From a checkpoint of a small transformer trained on Wikipedia.
Architecture: LayerNorm before each block, learned positions, biases, normalized queries and keys.
MLP neurons of a small language model. Each row is named by its layer, matrix (up: input weights) and neuron, and shows model dimensions 128-255. Each number is 128 + 32 x the weight over its row's rms, rounded and kept within 0 to 255. Numbers have three digits each.
A block is one neuron, or neurons of one layer that tend to fire together. Before each block is what it responds to, as a language model described it from the Wikipedia text at the highest values.

Mostly the word of right after a noun heading an office, institution or title name, e.g. Secretary of State, School of Economics, Doctor of.
L10.up327:088162136106146093095079087193152152182132107156104151158155153104096100129132137121149136127134054148137096122153144130062133056119089149199114050120142177096107127116093126120127117107190153148143152120126119200090160110168161125097068142137148121145154113150189135146104158085112134054171151106133143159098152144149132156126112151092125061150147119138038077149103128173153151098174

The token "in"/"In", either as a word or the first piece of a longer word, often at paragraph start: In 2026, including, inevitable, into.
L3.up32:176151057141152170149186109155087116157093161185163127121141137104156151143175121101165150103118149117170110099087124205113071144123124105163088129141014132144084120057187172080134107099090170139166185110076102126172126129137105137149181090115132144147112134096091112169080156126104085127156127173151150123085095096114085113182096094139081162108137080081124103107080146156118159133148
L3.up407:175120135167156130117095032134148147125092174103135094140177178160137102152114045109144118108131151134143112109088102122144101090158106120162100097165177127183137160142161176107148150178121100074170117099119142138138140109176034067103193189115150065145112094123151100135113147185068112135115067123061104133160143146157128085115119110145159123079214134131080123153095201122065110186135
L3.up835:150148150160153165133114072084177154107136147122137183152102125143145110134098093160107171109175135154143098120155089063089112150121097103146164136153125193129155082090116091079123132115113144117119100153116109140135187183114067065158113147150135101116171169093120151118161197143095083099122123129164129170233133136113102100126154027144072117102192124152126110137101105118159113106128
L3.up906:164148169191140160142143135143144130123140205176131127090164122190127164129076104108159159038114162145116150150176196149099092048126159121145171139156091153103150169126164076037165150108170127147135139103134147123104183134146122101116119152104134086128092143145141099149159150126174167123095053120044126154137136151148083097104122104150122115100146091114156125122096163100075125125134

The preposition of (also in, for) right after an abstract head noun, linking it to its complement, e.g. size of, oxidation of, presence in.
L12.up2:103106156140169095108137125122135068175186146109162162124109084080148155136124178151105143125123128169168161167149129087137141087141111150167106137098077152142180133143106141129118113112147127116123089109125093132110057074129146123143153189095147113142150111088170248122144150121116096107159105070089072142111088069117110102112143162190085099106166122155134133136144084122135154167111
L12.up205:135131093111127083069152135113124158165167135141103137103144096162129135099088106104109120155147143125150085118116117112130103151195104116131091072132127128128119148204127122118114118141107124144106164181124131133104131067146100108157069124093117090107151122150147096131147117178144110177143105138081101095145181078147093200123078100153149136144187137147204058092135158123172201129163
L12.up627:109119076082128140149109133182127159183162139122128138125110132116165149094075128020089089176093110108111109123163104152159116106115077020109125079122104181134143130160152124108126155169114122153123132185097153122110155101128144211130087134072103135145166195116184166141129104134142137071080120170127118132169112156148127146149096138129097121117142109075165066073119111136153188121075
L12.up686:103152115136137164107117172170182149129112125136121176133153144148120093150171149177089062119103104160149159133120101108163118066152092125170120078164115075116145149166051037086124132119197150111136132105125101103091135137127167123125115154095127095183123067079150087071048122142117081138084170120111109119127095168092130150192122105107100148213143140124112126117126150160113084097121

Fires on suffix or final word pieces completing a split word, mostly past-tense -ed after a verb stem (announc-ed, sign-ed, kill-ed), also -et, -ing, and "of".
L3.up151:121104076030158082099148124099113098093135150111129184158115154116119124102095101158171162148172144055120119088059161112114170098123121087091143129107105178196160148111127071089151117153122142088166088155161093091098145131126091086174133187100140056169096136134123131116184116176149105135116071106131096221111164111147128153128100131065160149136188184138190096146127133133169118121154
L3.up310:111158143094096149122014149141174125099132126183150136133140056131117128166110070122113131129207098112131105153170139126154073118151065174154102050121135187124133176193168091132150147137079102122162139159153088122084138155157124088146154189145135133192130107119196088070147121173171117111130122203135148165145133122124166153097131145130098075156086075145113090097112099144123110138075
L3.up650:136136194135145123124163101124114167143116113183153110177125130189159043117125128114085136123160109148193164157123098162100104117156099143141155072136100155112108117191110108163135168118158128091144190169053090172088110150185135072097119158172135084164112060141114152074156123176133155149089164036168151093142078124140137125122128102128124154157144108143158139145141090139139061061120
L3.up662:184157104106145122089161134155174137138107098141221141097172104103117084169096134136153206122135091134159177116115117113058116119181079147087154109104047171135178184177118091112069104080151124108137140180149129091121101121088114111125154112135211157119150068138132126151121150122095113072063149089097119106136134082116134165113115137126170117127115114115211163085082139161125144162139

Word-piece tokens in the middle of a split word, especially "le" in "Title" table headers, "or" in "Air Force", "b" in names like Albu.
L3.up165:134224148104059138085114117087141106141113139180153114108162099146088047108138066166146177080128112159113132138069139104152139071106115143151129156087158192090107117097052129129138130134186149092062117125088106128185157178128143165125111087139105166129102125107142073120110096126110129119110090107153086103124132144176190134168132145152092119114136085075096144153116154130119118105110
L3.up290:165135092136118090148141124118162147147135195125110131131148103109180120146124115158155099092123170157114167057123075147157135119151100138119108141160117206177113155095078104139138128146157102079114097118180128122086187093163071124172095109136099081116108093146092064136112134130108137173059113167112090167057153111132123125166106094153153092121111062093072147122101128129158102114140
L3.up409:134167106123075141169082124134179090140180103116065163139125126142163097149102173099076206133106131156085111149143130181100110154099141102088076110158124098202131110145162094102151148088145102143148128137129146084078153159158100152109144133170093169142156152163091081121110183134097102093074127088130092196190153157177141078081149128146106159078109153158209087132092140104185199152131
L3.up722:176124107133137164174053086207129125124160176106162132149110134100102188146139144115119152119134068140135094105091153100170104139154079102138139172170139105229079149114178130157132134066130110139116127090172063117072138122051143121076056171143118153134114154145128111109105149069119104131112176141140107105130146172148095076192102162148142115095125148125069110076076126123163119056114

Short word-internal fragments early in a multi-piece word, often in headings or tables, like -ap- in Photography, Demographics, -ar- in Bucharest, -pl- in replacement.
L10.up345:109157154135115122104128142178113114094192115090121132108119119138175165122146125098102117181138104131100119153124177097181101104117118120160127107114130156199142234080090107146153115124133099086111058129143094110107071181144159116084135116158108182096090139125121216126120109126118102105195102111126160091096112125194093099145183170115113142154072202166115169078134119126098117106170

Early or middle pieces of split words, especially c/are in career (Youth career, political career), also pl-anning, al-bum, con-st-ruction.
L12.up14:162083126144154187184149069114071191145123137141133146155077134113068141118141185110081086089145144121114160199120139141041117110083112134104094155094175107143165126195097169113171138118116062150123129128099140125126172119154175101121161104152189129082094141116130117146129128150115104123160144122156121230120085105125185143093138077099113185170149130141124086099142128134135085143114
L12.up350:125186179175141100102125179095151132173057143133171178090137127084079126155108107066191145112088133097124142137163136085148101118126132123178118105132085168159103119073177120124111102134135108087070136143144127142069084154120117153096126125128198069100068128157097147096126175120138118131137096098148182206078085192155107155158091138207190150090129123136111149144087135125143142152097
L12.up454:138168115149098098126068114169102173103083178145139131115168165141156105094162133143104133135148094150166116158092140115120101106129112112152136106147144095135149177155126177160191129109170134108123146146180110116120161120120121135095107114140122145176143152140092088146113063068072110137159142096089153140114107125184107127083119200109103153128142179184122126136106159094112096137123
L12.up797:104142104102087154150113121115171124184088061121183142166155089110155130166138169102155142113093147089105174151090116098146110170063132147067132154131103118193125115132112163135173096148070151134102139116151122182100138128099151128098126129134134120126113131155160133158100152158095086131157129154127109163124159133170045149099113099131106143165131199154162183156144159134135174143150

Early pieces of words split into several tokens in ordinary Wikipedia prose and tables, such as in- (influence, inspiration), A-cc-ording, ext-ra, h-igh, Mont-g-omery.
L10.up759:077059160153133168133139098115122174149153162137126102132091118120120097151081098092088164177176102129159158173145169118110120101114107149162081185180140103132154130189115209160208104131128134093146103136115158204158133131130109120144173137179108111113142144110141109121132117099134140105115072145104094167159057154096119096121130060109160119171152083142117160083134139156191113130137

Early sub-word pieces of longer words, mostly the prefix in- (insane, influenced, initially), plus fragments like n-om-inated, un-us-ual, pop-ul-ar.
L12.up227:082146112131160158124041124123146136148118125151126061146127128157073091106159160130152165126080127153137182145115157107107169187074108128187055124152187147179159168141127151129132137111142168139098119123141140123095139113105081065111128163119073103096158137108125105129106197150106100112135090100083109144162040110131163090158158100125110142204109105143136120102172168141157106099125
L12.up318:042127116085104139119107088144131175115125154152110079136102067167088133103094146090170154131144119153147180113086143081112135145125166185127140147179116089148155125139077133109111077039152147180087130095121131093101159139051128090158212087069120138134162135155085144144066108117154109117126087133099107111133115086160185156107055121087118140111146150147141151104134167159115141165146
L12.up459:079138046146151180155120147120122145106145162143107065162117125060059117140141071155141108110154148168130179104125158146191106133122177128117120152158175091151126098146096096208133130079130133126126125128096154089139166148140127138127152092090074090104148174110129046185171164106136126126114115165192164090172128128149152124089101150136116108149126105170216151135102127156102138049156
L12.up979:118105202126154119079117113086105054207087132112117137151155087184078144139126136104135161122102118171112102108107134138142106070136132102122175081161135136153181137138146095089119062130138099124185152151097130120139126199124129122119090141090097131152135134150092131160124171116122123117175092107081030113124075087221176149180144067117126129107183111087140107162048172123104164105159